Weights of a small GPT-style language model, trained from scratch on English Wikipedia: width 160, vocabulary 3928.
MLP neurons of a small language model. Each row is named by its layer, matrix (up: input weights) and neuron, and shows model dimensions 0-159. Each number is 500 + 40 x the weight over its row's rms, rounded and kept within 0 to 999. Numbers have three digits each.
After each neuron's rows, "fires on" lists the tokens most often at its 100 highest values on Wikipedia text that the model never trained on.

L4.up367:504485502489519500543463444479488459509498489492500521530540466506538451482456594483468576521452434437497514501442531544597493491566600563471447455523509383495541533441545542535499538547484496528465375508505442508461501555489471446537541541508500520497425535437584521485460526475502520443494510543511499485502518516469479461551474548569463479469507527586566521470563480469494483528483504481483477462489503524521476434428422509541489463462463514551479506467539491524571477494502456
fires on: ".", "t", "T", "–", " ", "ong"

L4.up189:518491499509384462396501492537509554562502542557487474491472521509540521439553504477490587534573472499489492534535517525483487485499422561433597487456507484513504533462509459510442497532510502484582462489514500529455418576448491522583519589504555492514502530462516491542444501509501548552500443491520467519472470466554477555508395458509411536467523464556538469507408466519541547529448502525530442516536532471484554448475543485493525480532506490469524485500482485489446450492458480
fires on: "iv", " Or", "omin", "il", " associ", " con"

L4.up437:523479552503492490484470459445464464506479558424506548461438521457571461427531548450455559536567504406543515484463474482536515600568475514503501479530436483561540471547534504482499515545506483471497569481552530540455487544554540469459449528543486495467484560528525490504462485590514525570497461573469513539509582508495561433506451489571465488506520531504490530467524416513467485492527512571495470577480452482451525508429484453516497487425480504485498439474474507465506485514400518
fires on: "h", "ar", "l"

L4.up388:489467475493504488437547516494500554433530494594540514479546503502550429469454519528493547488511442494479481520527481559452496476487567505499517554450520465554488414456508484493522529516485505471447388535551481497502487588555521458511484546482541518485468530454586465479489471515460502581473565470512503526430468535491461496550422454444545475514600464518519553482484570494519580519421489459479514456447431462459489537481475528421519564447474517580499506526484459444515505505532500
fires on: " of", " in", " the", "'"

L4.up131:476532540442508390508477484538503450509527536512489547477473503480513466542526517385542498537530493503492549499547427492503477515500475548487515446423483404571544570541500514432434512525519523459478443512452485467557538438525482505537500522485480512472502526530537514516555476482519502503510495536529490473575443467541483478464472465544513528457514482516538543494582507438537468493528551541515560489434590521521465462442518509451513475410481639497434476505503499517525446444543434
fires on: " was", " were", "r", " The", ","

L3.up293:501445499476635506448490484503426452480492534465446583487479454520505540506514504542549483575474480509443498496489518481458541482466535500489478475480536543539503513528546549469558418536475505505499515538462509517525495557600528472500452537495521540471496569538457479513547482469500403474577548505547503479512465499497531499512502418495522467500519477444528485402468479424535517488485492484527510455541502606436521514396428442498527491512426477462540482495451514444579495457535474
fires on: "h", "f", "ph", "e", "-f", "y"

L3.up49:483452504536482480568536465462477534508537535513553498480451513438449535451441513487493517448484429417483435523517513586506475516483582570577528484477519458543489493480472502476542528517491493551524446471524550550549505530566463425508468446539550470530496590526628516438461448474445526572421480485510484486499498536577470520463549504592480451478469551469559533499531448500498495564503527553448439472461558484494520475474474454488516480535507488475456443482500517522511446499509502
fires on: " that", " e", " l", " s", "c", "he"

L3.up261:532510493513503533467517474477462515497499484498482563459488422465516495466496518563572544452522481423449535525584555529602544496509538460526534422450541520514483539474498556490524504471488482585506467434528521433471478486546448505550550570557459477458498551458481576430472472495584457410502541549546499515447471421488488540525517485588495513547471496496529484488536508501523450462580483511524482547491518533491498556437462511562514546431505591452499502497521532507492504502443454
fires on: " both", "===", " These", " more", "0", "===="

L4.up16:466467523446485490482453496516515484467515506482444491497461519421569501537530547381511598471484471485530539523521476584539506474500454504496500509525466461535528562524541510491556496511446497448522496465461486502383469499538449543529526499502459437513467544541461498491385468545438533538545540528490440478519509533486496456498410496623479487486549570522472555494530499515530456482460524513492516522543506536443480515459473465575525536506529531546504414539573495548510503417511477
fires on: "-", " is", " wh", "The", " his"

L4.up150:472477533494498353512466528458516443531510520470523529443556448526489509487525516511424444497516465463549501498484520500473474451500430520489564492553491474517469509515481468501447550536484489529437531448495469515608487474505486460533515496484575482535530451502555464423487447490456573497507517493458503502556481502502455580533529498535517488492525584444607595503507402453489488547521580522453481481520528500474469474514519481535496507429580511561503421491449452453517492448505502
fires on: " debut", " medalist", " win", " described", "orn", " met"

L4.up54:446425500423539424532460531545511487490505525552473488460553511447526497472552515416497534464482525494488585549514464519472505508549513545471524465436550518484432459549513471490547501546525473520442521415456455533465484488506532493557574586468477485495512576523578514477391480468519471556554497520538431476513501596502475485469454465554438513493496453526489520503533482532498520560503573562549566493487462549482510494455539472473526515453451483591479504479498483514509570554481518
fires on: " coll", " rel", " cons", "E", "an", " J"

L3.up562:477564502470503494483419564500481443494521549499524521460503503438513503436541485464545557531547435515563517553493553485561473493491472551488473484488464423550440571483504474498502425504414522476487482518521559518526449492509488547475481537485510578516507527509509435501434461539432551580548455468525450524574482545523447496449413518538487538488536494583555513459456444498488496451374499437449475494496539545490547437526481470483495520440513509484458460570521474515498492463495547
fires on: " the", "av", "eg", "ist"

L4.up283:499475495384481516507471518486477497441530471522479557440496440489444519432513507426466492518423485482468492524509433426520544504645492498562472482485488491546459545497528526513486515508452487489454462537517461537452476531574436549545582528494489499404474535548546484483546451480517487535516477468491517543522495565513538515517525515443510522504522505511404527462539493498469523428460479538462461429538524514513525482541493458508475558530523534533544508443534518512554494424384448
fires on: " the", "==", " a", " sh", " one", "omet"

L4.up381:515396515545547488451493461461440527507473466427516554448435469521449477615488581519476485418433518488469484536470478541519443432532505524506532503542511462489470532490477478548531471528477461521498516590459454536527497548563458521504472518475532489525481533504486500500489526496496473534479500480499499487583443451500547443493517487500527486489443541472532539445540516438529440525555577510451397511484543608493564502512452458524500473494539474468402503529483493462551510502445574
fires on: " bre", " we", "e", " spe", "et", " Bre"

L4.up635:602514516472511476427423497504455485516493494518545591462479465516467537531525509505473445533525518500448546456474549466462508461484590537475515524456558471510481428472471471529525551535474514492475456531558571533483533578512537533478543575509453448490471495527533454491546464532490435546593586488511434520494473514494481531477519480469553499484465509531507470493559525501428481493479452442547438502581463501453450440519484399545474614489503511498524514467554437508457507515471499
fires on: " o", " e", " Pro", " co", " tro", "E"

L3.up472:474468529468513521488496530488398524514513503522510489445509543461521509471463522552530544462502494459564480573507404525458578513461433485513485489511428509547557501452511482491478485518539570518568492517529480516478539547517394443502461556501499537508546475526409503496523503568584502569466523529495500534604446486461537451554499501556416456522582468509433505479452471496526451484446552532500475427448517506409492536439464488500487564479508505445465470482469453525487475506514479
fires on: "al", " Sal", "en", "all", "out", "iding"

L4.up478:556436569472409531485517500482519556531555551496562538490492518504480465429410525522510441479539505490460551539559406449543518487534466480573531449528500515576527539491565427487430457500491499478512476476560544603479455502538485444510475486569540450470552482488518479517555496475498484486458530504476456514454466482421500520597531452476459419475522541478576433491463543458474493508575466504482480517512537481483517514444469530467517507541521518429516443531491469543472462491520516
fires on: " all", "el", " d", "ost", "ul", " al"

L3.up600:436479476474547438511568545524459541539523491517520629482518555571506506550585547495522529453483414477551486517554485573497442527479450528548431489565498469498464480465514417513593475496497447472544491443544566519518503518488527499493455463500429525507482436463543557490471438479521510508492422534573511531508494480523486525460478521516512447528506519506474528486466521504487521532448515555436537575493517529475580496484572514502498538476479491539456406512449541530558480431490511
fires on: ".", ",", " t", " was", " |"

L4.up99:590540554531516463431532563513489472455489460519402461514486481505450530440498550510559483539454513503525494529496476486534549502554530478513557471559574545426546503508466447517473543531494487524540472510487442520520439502525505469496603547527472435497492542450482516512486501556483452474453516463450502472514492550535532496432491471510489490542581446554476497500572436420513494457482506490488548435545526462534497416495464519470615537540460574489484556487463474484590527486461524
fires on: ",", "es", " will", "ations", "our"

L3.up476:470502491472443554461464528531493554481520496486424493473448508444548520482545481513503524538495491502599467537536526509483526482526486546522542489452482577532443551467494573514537470531435452491497476476520464558483436498489498551529495520533359532445485528490520560505460451507458530552522530500519532587540519449449536528489386498577522495436574513585472524476484477576414438511487536441451526499516498498456479506484515478518497462442490549534472466445449481525486513455491567
fires on: "l", "sc", "ent", "p", " sc", " at"

L3.up291:496512494502487494529513510485484504419559544517426477525508504498479483466454486517483464528585491478516510536583549545512490534494433517495535476548422529497580569431520543505451495496476563544489477454574421517431498491475507477524420518489534476446550466521541390509517508534463476543476472482474479479544571502561436412591473477542547576437484516489539563438453450498540507471532508425517493519528510449435489486439502459526484489548499490510403495535508482560474476495516509
fires on: " Released", "ly", " and", " In", "00"

L3.up61:538518546456528499482566517488467516554472491490459435539566554441558489467469476531485477564535507459518498501500550458467496502526460485463497483522525553502538556519476509467460490521535550455487482411509464479540446560582517501447560522544538487434443468520528396511497502507361513427461467473475460454568442504479544460517396546503509454541501518501506515535538463477465501533486511508543462494550538482485523426478447482535520445529426508473514508536561528589548524545450525
fires on: "00", "ug", "g", "ine", "ag", "ab"

L3.up458:561527540526574491494503471466443529503522498524447507475489431552420456502613477518528496515518477508477522538467492490452502560487539528491472496506559466516562465455462484438519505523463529485424480512577521461480532490555486472466487527569464557483554506484524504609501451574485466495526484537528421477518494459480509466585479433548513463416537445545577491490463536522562493457536466402497572553497492553516519512473453489486499470478411525463439488527544544541465486485552489
fires on: " Res", " H", " Is", "90", "80"

L3.up225:567455512510556416471459529439454470455474526489493527499527507497517449472543487512487501487477518469480515666590597492500440520482508526552486463520544491521493526499488468447428555505540523502521437521515501438475464570525485455551461503491479476536487548532513500498555503492481433496489485548517502623506488453473453537499517546567433507461433465495490545473449484492449531517549540467499530552481591539457591502493472490494525496511479467500453442528471576527528512434495537
fires on: "ly", ","

L3.up300:511500498478518467511541455465554482456546441513536502519478510498486448449491496528482501484502468436491464577581540534546528456495521433515532484558492556556515530464545482545499514495456436539460517490542483450523445528440495531445502506506483539427431535380492480486473502575544448525530459486514508522563533461454461459577555478527558456541542491510589470489514471537502488506462490555473520501501460484472609447532562540567554595431463506443502467543524522482541529460525546
fires on: " ", " of", "aged", " any"

L4.up586:507498487540507479480469521438517573529549519550480475489436464506491513440547545499498499526495454510465536451540518532474527534506475506397517431430436482482489440478491483482538453530470478504564468497495480517480445560541558471475537524506496535505507530515479479562451452495444466510573538557509403520467469468514414513558507433521482570577529505526516444447523505514506447418444503494536482568503479497460507476512466489461575556580543519567481487454575551503401519504491415
fires on: " the", " col", "estern", "ra", "th", " same"

L4.up487:555465470442498486505574499469532518434470508461510576502417562488458458531533475450505477491475453491540476474631436525553444474594454494511458509489525478501513536487506435482541518532509529512510490481502490537505456560469460572527531563511580477510460544443542501468482510558534473499495506592537519585447588474457459436494485478465472479495517551491600517492534467549502523444521537511428437450480517537490559453497565520515474499559453492497496447478455544491550518481503507
fires on: " ", " un", " (", " char", " ar"

L3.up479:477468491475515544512408471483500590510514425499476583510581424468531487487506530467542499548470467416507491572484490537528566513504486489528515460527508504534497547439535460489529512524459492497514494487440521464502502521459491449567442534476467446418535505578536553566565546553494549443546539461475482585469490485494576536528455453541520538488514488561525539491566562433477491515471518441535384492501531488510485538494528527527500487465452478487474484451532538566557510444559527
fires on: ",", " n", " "

L4.up253:501477484474552487549518489495503565499559489490518469382488500453480519457532493435411521484529456507518524476544485510499502529557475540544476498511522552529443554457415370436466547529482545521470511470540531544518482551482518511510464547478430535508524466457518456433553502578502457546546555474495518525484469445472523437474482515460517433520499600506536530483483463488530546556504423459482446495429499554460521487396537511507502525536507509492521492464488576583528548521513465
fires on: " ", " .", " c", " |"

L3.up51:503494498497472481553520519479467549477570509463457597515478404481466475475506521535554524405453455476519554482486506508566553473474498557476535482549524501491497545505518462519568423511473524489504507470536574487497512498471471552582561521500494489470576559433533465509522513503449503481508501551503469554559513472408469490524435454486418535461508484479550562483519502453481482577395469543479523541504477564471446525477454428553487498464414516487411509502500445504548547468512484
fires on: "c", " ab", " comm", " b", " disc", " str"

L3.up448:541524549540502473474526510522536535523409542535507502488452457475587489495477494480440495555531516515589455502522522568507434523552528532551516475507505541561505482481476538428495538531509553496506532503477470476481450477514445498446436490577508521404458546460468455583524494504438568544566501539481493505480409561506517463576408486521453366518483477521510582468513509473518425478484499496542504532460474509465489502448470431457484512487486451475527498472518496531497448524440451
fires on: "w", "c", "h", "it", "l", "ac"

L3.up510:531453523516490515491477512509471466529543520469489551493505454454478492514534499396491443426504497492537600561511468488531555481477455505524496499571554518529453412546404557516521533546475516469453478482567497509522482491530512425515449499642455490447516513493581485488512470485547460531531522471532528551561494499477525488425523512456526381495469553494483515433603482428486501514559485504455472527479527509483534526528442469533503510447494531557463503575521482548543490511507514
fires on: " l", "m", "b", " B", " F", " str"

L3.up549:498525539565559473513459485479556558458508419484521537471484450486524465507494499529502462486385493483541514463541446473471488513502439514547555462491490457575494531455441467499533436525520466548483531519532515455550563585505538457472609490432534500496447496513490531481531500543464477571500533494502514526457594566460493507525492438550516515477452566415470559498479362477505532549476535522531471469540565494507476496464483494480504518518495583547473487498480408466525480482510492
fires on: " to", " one", "'", "y", " well"

L3.up431:490488531488557530438531477501524459433487521497494552487465458476527518520467488581537409558420511511526551548518529450404505430505549474569521448523449491579498516522501444530475485478505510497544502512522537528504479546477537515410531559451519431499495582493488480486422446527493483463515485454496568479462440517510475506514541463491508495607458523491577480520570442500547487484520492529472527502553545513488535527442504448553549473533461606500381476513512472539494518497509459
fires on: "\"", " but", " year", ".\"", "'", "”"

L4.up546:494529503471503473486442519529376494456541456586507447486446506469493456495560451401435550514495459491487508541552538524462553577590582579502524480518473574505504497501482460472561484515501491526567495465474517485484455486472456516486558486517546428531527505508516533525509440494465493492495525555518466518436468539543519560477450513495455511497538523530538504511471441448438526495411603494465469441510507530527480448547575464458526578448492465542544534530516537506464514488454498
fires on: " rel", " cons", " tw", "==", " neg", " contin"

L4.up266:463411580451446472505478532504478474520520520529485475501497502497503516479452427498422489520457473561482511499508536576484485562526520550493506473593519518538559546504570534493524579542463464517501489524479459611489490538471484446518497468549507479447510522494501482465438434535529558489487493426542485588515559465485477530421486453520552478382515509562484579487478521517494490511489508505430521469489512476492481552547489440405498507433536527435497497493420488582505495467546485
fires on: " w", "w", " tw", "cl", "l", "-l"

L4.up158:509457546559588500447450539496486496494514542461468554552487469514536560489523517519514494437483466468417465551508458450436475563487516507481525462529545499484454469451485586478525557479530418443541438501523520475564492524611505425541531477468486515493478502483574564474509432528533447528436480527497527531487480484539466505533433478494501486428508553478486531481436487429510498547552454575502459498472482448501580463491449506427507467472501541567470452455479514580545479530525477
fires on: " he", " w", " e", "he", "ch", " ch"

L4.up222:483413445506521433460455537471472511519502529457475515457506519495471508611472512468480454498470476546496466510515389483576506531516472547562492458521549446551437520466478533488465482586460518467462469506516449591519535467484508487505553466511470481495493492512511560409496468483531513474503510496514535553519526562531503437573502454486505502482471472487551541481496523523524555521604483610474470481566480505485562492487455428488471521384584527509520491518549498528535531499412508
fires on: " w", " sp", " reb", "-f"

L3.up411:433464529426517460447469529516529485518563543625493559531561518444477536487497573488482460511518458466515508523530446538493558501472545548485553477518385454508415457492509476491534537539477581572472487473579473507469482498534474513522445480457483456512554489522542516501464409491498417567485445470487493542516485556502505448461522513557486489469522454543455551494451485563499467492519580474476468512499476525453511501536542497485514497466511490525508422535477499589441593527491484
fires on: "ent", "en", "ist", "nd", " Great"

L4.up613:529475445497478519473458473426522486466474481476500536486513500477542455522488510526507522448470499461447551546552581469495498421470509446498493528568556531455476538520413376494474566538540515518503500508533477472532485519435485567496470489536459542455472469458493562467483485513509416462568506538580520552470499447390487404505493471545480478508518478530484453537466478490471540445459506537526483502524513581542519519497532505522515480474418548495532520464485595447431468449481583
fires on: " |", "0", " |\n", "1", "."

L3.up538:533433449511514475501532523451526500524534583520521479523498500480514468491530459421372470526502481486481545454531463537554498463471402513540519491474508452520534531541464474510430537573423602529499486422557512503548446527506483514538567463512598509511519515542508393512490484462482484458514539431537453527530533541476485481490504483495488459541473611483600505480452475490539474552499507432516502473532524513467526449481474520443498453503484494453494519555575517520472509501439463
fires on: " friend", "ur", "rit", " histor", "ir", " ob"

L4.up71:531501449463447490421578543481491540493533481455500520516480438461560441465446506466549548392454530456517580484535487547515566513526536449537530448531483464551466511476489507475496435499579581515559474424534520519497480511523551488511545500475486578427531591492501544491444537528446526556520514489507482484438457431475498472536486451555449466425511474426471483482535421502474531481431474535518545565537468519510475483435468469468500535510532539461517478523469474498545464504453485
fires on: "A", " a", " A", "l", " ("

L4.up154:528431464390535448502493483549525463447527539567513498484505518573547454503510608549431496449436515513471473502490523438443543486535554455483525495499452500475497484486451473461549386535499471565511510510536446510521534544557494568525522495465522485491465490501499550487452524508551449501454514541511481544507497517509457496449490499505482498547549495463499434516457557493445506557492564503480514482459534510501472487515571460472537496440446556535434359559493491530563482438474448
fires on: "er", "en", "ent", "an", "her", "in"

L3.up342:479486442508503503513476512512467486444511529513499503450495427484459358474457498487553514481520418424561518563539566555578472543497509540523499469526450444489537567487488487485503526477497457480483482487541584466510490486539505563444454547487487485500482537534570519481457450536533540498497470527508489475513541456551487503556462509545498495439455443491579580458474516481503482535526487578518444516502463487499524513535513473506599463483488528523497348456561565527539474452463512
fires on: ",", " is", "oming", " that"

L3.up410:456504456463494495442443531479491474489515513497493554412537407525407467542596530496448428526449506497428568514497456517510524437536571515457479490580467454533522563501476482509562525494466448504486519508505555509499459468493439496553560423491517549531552583489560493527467509543442553530533527517535511521528446497498571502535407448519454535424486539482461582486487487463487537497459484479484461497526485499482533418523521455461539538511458500544440476500480440521463471453517486
fires on: " ad", " col", " as", " coll", " once", "\","

L4.up378:502520495484515489542492475537482448550583485543468516448520431434468500553606510528474470580523480515471527506558589499471536501489489433603542519495466497525496558577469430538524500533438439568485481413551469491552441489488593508521550462500453512485444434495506505458525429526467487541523532463515466556398493459490514499508500534528459448486493498482536510475442451508523547489544435511467514470570522555469480545555512529467502485492511516489508520438477507557440526457451527
fires on: ")", " se", "3", "2", "N", "8"

L4.up144:488478491454590487530455575441462514492508523551523522458551474541536561544510537447520573601514522485471489541465500505551516469470544545456503464510563472466523513452439493396528507485519517545534558477510513565532487516489493500530581499509512534488510422460539492517540531484437555447562513435481538585488476514482484384511525497502455528482574499484468484473448475465491470475587508523491555462564503536446520461457534539472566545501472498470488469602490518515539530427490482
fires on: " and", ",", "a", "ad"

L3.up624:565489528544509451489551525504483541458525511516517484440484464458555488494472516451467531587484481460490496553497464517500472502526509473614535514547452473521569474495508533510481502490448569500438490526582537465527494566467465494609546432495483536503569473510458448559488485521430501525487477482486458536489489482496512509537512469559474397492537526523521519487415456443456459490448514430540451453517494515506511557374492548518458469419461525485532424533519515523503491441577476
fires on: "'", "ly", "st", "c"

L3.up336:494517461478464447496498537516513561548538477462498481474506475428576481479465531490501567512483471505492468530538511535518482566477535574524449464468473488550522490527513512474476468496460551514518487503575469448438462554503466466459432543448446535509465558499472536457482438518525563517509517586529490403591463557463493465569443534540502520548506515526598543492555497454468531529431573488432554503517495579453583537494488447527503452435484505526502497543564504474507556474440462
fires on: " of", "ct", "t", "19", " the"

L4.up372:490498499452558484542482555569477512507570492580510515433479527459534496531528567447489469455555530499514454528483561568463469497463511490476531493435561509576515432586489500507490523545471494465467514521545396517506433507531424540438469522480563516525485504546474431494466487538502511521586483473478475590521525478473459487550456501548483426485504484569513560509563438536451448516476461458455442417456536519493512475471468462478542563434492483497546451562458525506487499471523492
fires on: "ib", "a", "ph", "ab", "ah", "ous"

L4.up299:485488507490517529562484490461441510552451463519512581438559496511532510444502551510532534490463490483520552489493477403456500543563528554477527470450505500520505558446526503490472393537526505516497511578507471433461490477528526547554435548458475467502511571562516525469494430565473523563509545529461533553419491486490564431549454475533477422448419493480560525426499529521498485483551469513474491542504504489477541502560513440542575508534490555548461462435494450504451466517439516
fires on: "ly", " they", " it", " bre", " be", " ro"

L3.up487:438460491495466493505443509489511486496552543507506531549492483486486470465541475488458518468473551510563525493573545519549601473555510552497472492520503517554435507527509538482513463498535473546463524482584464495503493565560425487476495525486450550430452521424589463493471510497570544515505566512489486509584526533503449466474484497572481492470498559519461568451471454562484500459513571483522499575620450519459562462508495381496524479500510529561462507491517449482540519466423498
fires on: " La", "at", "L", " Country", "ak", "l"

L3.up40:502453555549528490575561477481515523520496538469480499511475452505486537510504529429481541509565486458502509492490527562533483465515522553507556546514622413495494427524506389515545520563449463455447474500499501453452427551488513451549574522486479445432440526482557517526566472567521548536477482438505550475487489542468567521421462557524497502430442449482458505496561504487527527504434512525511434480477492499534464513456448524464478494522498485433438555477499541522519475438523527
fires on: ",", " no", " inc", " T", " Cont"

L3.up542:479476517497523432463423528527449515495477499469427492458555466478546501438466586549501473488509497450481489591460454524421461503533478475537505398530557495518515529471531555505495471509500521570461507575506494505490473471504475534568476553511435496498505429527506501575509520494517543527556453441429429512571442416555457541491439459545537507490506530465562497502570529474459528504515581460497518481523525517497570585513503450560569495466482501503441428505492546478492540486469502
fires on: "ly", " not", "ially", "ro", "ively"

L4.up70:508473567459525511523507515536498454495492459544490523383532518492395481454490443504495498477440519500547554454568500451569485540533500519559534537624517559476452521508418467489556574630482514453475509524504560553501485455485528413589438439525551436499502536520451480480467498523498509479580502455536542521512482501517515516438548489507536537497472518508476541496518416500563525526485537468438480452542541513508460484490492458492508495465477488487500528455460507526472471492497438
fires on: "B", " g", " rec", " sup", "-s", " Rec"

L3.up306:457504487526443516440460526501510545458506538512506465508524423461543483420463557549482547461478560472495576546463496497498499551479516457500575520553501492587471472487491482464584469481575514540539522491489554430512461494658469471494469466475479483460542531525573457550456504572464518520563455513477491522494430491462492450454510474511515474541485475462569525470499468533467598555529482475556530541512501517404537525526462456503539483534479523456459442470509457458518522536461489
fires on: " to", "l", "ar", " and"

L4.up579:592491498485450496489517486427543525449492515468515519532517466487509441411536514489537564469462449420521540537480487534518461509547454423534508459492515483491545509503541450492492478460477495457461456454480483480540472590521530530482493532501456521395479524498497397478486554518500479419558552522532493496506511474503440465530452546532512509556503512514464602483571457542523515579496524496529388560460552432458519548539520521595498519511499541499457529472494528498593515541509502
fires on: " a", ":", " ", " to", "."

L4.up126:549464532483513490498452483544530485467484482576508540495571489568428499442443543541479423533513467501460528477513499504395479402450467512494559494534554461562509502487468472545562434571447488492493490569485540454438455520452552466533543475511495450437497493467488450521434452505511471567522516501514595497525468455576480553453523520531505478462488519529516504539515515444501559463454517530501487510494501479419514534504548531440526543464477545496445482606514522568476565468541489
fires on: " career", " life", " death", " relationship", " census"

L4.up130:544534515483505451491534484555533525509548472411513530477521469519522548576439676495486473547407487475471480552494533487473519514532573471525550495486521452456526453466459516521514449499549471512476485525512421557516539551472482426515478447544491412478531509480577494494478479470504509501476495484520411503480494571510510502470512445550533481529484527514523533472603512471514463467511566428586461479502505499463493574525547522506493542486518530441458493463482534561491493454503575
fires on: " w", "a", "s", "to", "u", "."

L4.up186:526540493433491490502513474524437522504488490518448560461509531478488398482507570497560510545527459485459478495530518513443442491467552488451480514556524492486585462474458533439508476461567401554499416571456462501515489532487495480540468556480569546539555500428551466560406491564470526484516471516508465593511541484536514545481502503558487530504513484545530541482470460539482389534514528475503486432477543504462525501523514511509558455567414466412491506462537523470456491469504510
fires on: " ad", ".", " ac", "um", "a"

L3.up73:513552507522474485477407483473477438545561443544521481503460415493523481532526512466480532450597460516521400506596515470528458481512504488509465520484549472540526533461478458445578463523436521448437441501495549490467492489552437496585496459498453502415486461433469500450561447491480434461516510542548566514564465540534521536522460485573508534496531539504479542477514480526474467535456466435531523475527463525485537465499436501504512527478520499533501453510553538485544507386556509
fires on: " at", ",", "F", "W", " of"

L3.up519:459489492514508486486442509502545506460562459533528498498445529482486542489541537512448551515505478552559497535492475506525630572510487501499510525508465552510439500515479530501540461491530463482526488448518539509532505542506522526500499572447469501509470506408536489435597478558443479494473565515504506566537583519434411496570536442509511466474509507486460555524451468538434503444502506410480539523493492479422538413494524458548554562547465558485550430476509448491536483415479470
fires on: "l", "a", " to", " at", "en", "'"

L4.up500:552447514437535409518508458505434606512490467511521468480525484522476531490526436516530469484503477471494501546521530531522515494443433499565501523528490491578575526476458437462437499569445535559416468442496553503544531510480481488533517522529500503452510437448431470472521507558510523457491431441506528521541488482552488560483526428486505414533443529592557553508471462513503554524450483525480459517548499526538555501499429499520463546526437482481453557548539497523472585480493549
fires on: "if", " ", "ac", "onom", "f", "iv"

L3.up24:611468490540521506491496494539578450520587487526505483502460486487451460477545453427467521536453451518460491463620461481510550466524474476483480535461540427505614511506516472530553519485395514500496412542527474462513515504462483479501513530497501529504465502512569494441529509479506487564425503556550454503575528580500517485420549478484481485493527608508494488439490488467519529504459511476486558498505547503512556490469506519479508440522471486518517490584615503433509487486489491
fires on: " at", " At", " The", " Mus", " of", " Just"

L3.up168:478451530477606416490472483435499499464543454470511527452485507536504482464491526471507624492383454505476548513514469496493478481515503507539447499511488443495524466494503449471502527534474522438565537579458535567559537540601534465493456506500492518464438540460560462547550455539491443552426481519511524468556411518521549461457490466533490432490534511510435534498521463489540492480557465511553485445584485525465495530484467523540486523506423484508547522495472547481586474491491517
fires on: " w", "f", "-f", "-w", "-b"

L3.up397:464525495558557467489486478529416522561495519482476545403480515413511441462596481531484525522514505485505514472541529520516499581508541552545530505515504496508435444514452495472483458562471499451527523503436554525551562472483530557518468535474521496489570497445496499508464514490541500515571477422493516544468416478514546518482449471511532506555452501506587507401416507447549500519534488543421505528540564538459512431560476510522562445429420531500454498530460496521511507509456510
fires on: "m", "eg", "im", "em", "f", "arter"

L4.up175:442491547465480502530475441448499445502495482501537518438527469473485522485526478474532513512470498468499506487537465499528571538436583547529506488556472522516455533534423504477492536526509543516576494482493497528468460463511439501507527522576461492498529504435444558418482405547489449491603506440523493501507465466491460578489510501515509485548547548586461530482534404530500475485492512553483492513502559555494546537570482486530543602438533561516556460451461508539522494416405527
fires on: " |", " ", " |\n", "|"

L3.up576:524463433457488472468540554436437473456520480468455438449464518546567477467447528553491470520480492502497491521544524478442470459582492538571518455464538578552473497550494545483467560541454508512544540547485486538425460548559498490566480464445490517506505486497473525484369457511503448517573554538544494556545438567492565500512507479543557534473514512518528484482446485438458512456469497549457406434443579555485522553508454500472500461538497519512504475505533506468538473528504479
fires on: " f", ":", "f", " cm", " of"